From a checkpoint of a small transformer trained on Wikipedia.
Size: 10 layers, 7 heads of 64, 18.2M parameters.
Architecture: LayerNorm before each block, learned positions, biases, tied embeddings.
MLP neurons of a small language model. Each row is named by its layer, matrix (up: input weights) and neuron, and shows model dimensions 32-223. Each number is 128 + 32 x the weight over its row's rms, rounded and kept within 0 to 255. Numbers have three digits each.
After each neuron's rows, "fires on" lists the tokens most often at its 100 highest values on Wikipedia text that the model never trained on. A number after a token or word is its count.

L3.up69:106128130134180146168157138160124118116106115104062142122156216102142123091104120067115110164139176169116100124114119088159106108094134157109120103135133119112126119136124146103141088155144089132118100198175157193098101129134125156172136117113149117125143126094108172130058121172110121144145122157102063157106097137120172143122132140113144123155170153126128185119136096105052129111083092186134120130048108118126121086123218185110172112130152084134129099120130205133132165179144154171148130167164147118185142175112140133201103078137195071081115145169090115121069108158131152115
fires on: " which" 18, "\"" 14, "o." 10, "a." 9, "s." 4, "e." 4

L5.up469:068156088129143071117185173128101102124100137141169157129098170165170108075196165152090100170163141142108115146138102133149107131124103089095127108134144185096017152126144151114177100140154158076117133139164086140146146153169133134115108120113083144090126197158130149125147140134134135134107122162107127172083140143113147136101121082136175172140166139144102094142112084165122118076130109109133089160143202138082149124096140120117125120143130129127120126115087106103148076178114158164152060128113133160152127155149122096144083063123105196135115188073112097097126062112147123149
fires on: "o" 20, "ing" 11, " part" 9, " Co" 9, " Mo" 5

L3.up431:136223137114148162151136156161137123114209079153141128134143113114081182178113078088125143123132123095172133154120121135202113120122108126121163062157149113194092127099153059147145137138122161078191077108118119100183137130157145117106123141167121125134132166157135155116144110152136111138136009140068145122144145138126115094129163123197162128180095150188143107124098137167128172093168189123182140142149112115117096114159123144120123131132092136124109093136137129101129101107102139136183186126056181133094135099151139025128157177141190123151108173078104112196136133118107072092
fires on: "u" 25, " v" 24, "un" 20, "le" 7, "V" 6, "x" 4

L7.up479:141084138054080126058154082112134173182154092062110190111064131165130120139112118131109121183161105104123106148151133121154118127159129111138115118144173113118092140098087141104157180175105162143108111151055116122110165098108119127141157174111051150127139149119110153060121131165161099104078134126180113140135125097138108157116144119134126108078147059128210167119075081124134151118152111131166130150133124124126130112063173142116129153108146150122140112116126108156104048105082145219142104126091063085117146063086183106071092208103082140161122137127150101124130146144171117148
fires on: " A" 26, " a" 17, "ast" 6, "est" 6, " any" 6, " and" 4

L3.up451:098059125194141106075158070178152140165133050126151075147112058124140116095158136144145111149175140113042119118096156096152126112066097129170085130148084131102133162178204152122122074145120110099070116164105144102122197094155152148161117146201132095074167157140103118138142132081152163123092111165129114157162091118138097150154144095148177119176144130150102152134090166142186125154114138142130132175135157127110137138134108115176118129119090147098057166120054143106116113185151104153101130137111131171111102152148176113141076081139148136111124167135110159140078106115127197171
fires on: " 5" 17, " 6" 10, " 7" 9, " as" 9, " 8" 8, " with" 5

L5.up554:114125087058171095113122089097139091127092071151197117051150113141160148166108112199105123135145069201088121097080165151141126139109101116167162148099153065115189113139133110077070111118089126164137136142154092160047067126121124177119105088090172111155182097153148098107136138171139113151132102131084093104153108062108132099129122174227151137110137143118104171113136100120086113117092123128172135087185121140099091141100079106133112083147157113164122156161110173149102167156122098164135112139159096108159114153124120132111142118122123090114109127108100153152100128100132100139
fires on: "m" 18, "qu" 16, "emb" 7, "and" 7, "f" 6, "oph" 6

L3.up37:168171137117191084069117104125098082160102096121130103124101099190165160108085192075148104131102108122126129137095144128060113121105078151142106101161090152121142108155081161121126125148131121117086162073131117212136096128106177061127033196113072175146094136112214133111098082110076151155107115137074168134111088137131095177171122125133160103121145125154080153171146122151164134094168144119182173141133138115142144161144102083119103104114194148189141049172128134114087119153150062117169122059119127178142162108113169145123146113133107099144120140130149118122137160182091166115
fires on: " where" 21, " as" 20, " when" 10, " for" 7

L7.up322:120109089103138115152096186101120103082166099155171129152126104194129165136120053134109123156185133093081117164167108169150145147119124147148111112164119119113178148091112126132096131062143097191121076148150133106172112176166090147128106136122109142100146079105141135113100150107140140149122102070120080092176135142152164149166121121123108100192089117108148101130088131095112176088092118154149144129131059105089091069091137084110146085144159156123152155100129128152181153134121105170046122180139095123129076140143137094068195146162194137113112115122158144112066126099113167099
fires on: " qu" 22, "em" 14, " Qu" 10, "oph" 6, " ph" 6, "m" 5

L7.up101:196142100179192091109218138131198171094095123083125131159100122121067137132184131176155175099156137139147136154160106129068205115144125077138159163093145166073156103129075088119097171152129138081095131158096149084186163185107088087172091099107138116099173092098110146154144108103182168123077109117124113118128121145082087165085091100119124111065108159133127158087114121116144178137076150108132180135129119164155156062159156144152154099125121148145128037162108121113099144157110124117106162140140102147189170157161186134172136165107110116109095139092082119131123116094195109157
fires on: " an" 43, " R" 7, "ra" 4, " pl" 4

L3.up464:180113130120116148104148134139126138144124101160105111160090135134026140161238119112126114134095113114161156161097130123131129185134098135166108208121107117134100067146174164135164153005053152110117149130097128100091113185166123115115136135150123129079164133121098088155149115130163126177155167163093105135153136165099072155141134155131139102156129134120157135122073087187129123091135100139144090147074129179123161084125107181116096141152126182052091101092137109147091103079129167129180146159153128138113143080081094100137079069028156147089133130123116104184118101079086116130
fires on: " |" 27, " 12" 10, " " 6, " l" 5, " c" 4

L7.up600:140150071095155086100090102141240085115132154123114146135111130126180102063140116156097104087180167091145079202108123135152116111134139104127073128113161165090109164143103148135148133171127161095142047199123104172119118177146125088150079151131131167142139132100143117102130124148128178105126078187111160132176114118150140137139144116115118079147130128100157109092124083124043129143093148154160115153137127131098146136119175115137145139201138152144144095067117112113144084138144115067091144131071111094122199076104070174088116133132156190131072131131182129171118124109123133159
fires on: " M" 18, "y" 10, "her" 9, " f" 6, "en" 4, " m" 4

L5.up216:168115113122111115199133161109132141077108170172147144152108119125167113114236107128165122120144137142074100100109100050152141127133078189202099143184090107159131089094149097173179116183133217130181161138147147107128135082176099116077151112129151159085124084148100114143107142096087161165145107135120053104054112163147118090112132104118102120181146179145121120123116176140115138083093127132103176139121105125110133103154172157150128131117070153102101113049112126102149119104139157144112102122129124101155145121084153193118080129090184165150140148109080169119106133064163134083
fires on: " |" 28, "ar" 17, " " 7, "y" 6, " that" 5

L3.up470:108157144070143136150113097135099093129176158148132192104112129113186141109180118147152102178054120145130128149103118103148104143157090111167187176118057157132167152177112171134137152125114147107125145170135112109143141158121156131080134125133140144072159201103120150126101124094103104076091076181126164104172129150143092113153141119084138102184109104143113160134198162201207146123093144096097123140132109131142039111086154114111151147135120120184091097120097165112099111080146149124132159152158188138083124161133143074088088095066038113152107152126157128135159074121124156125
fires on: " Sw" 14, " 1" 13, " sw" 8, " High" 8, " 2" 8, "ual" 7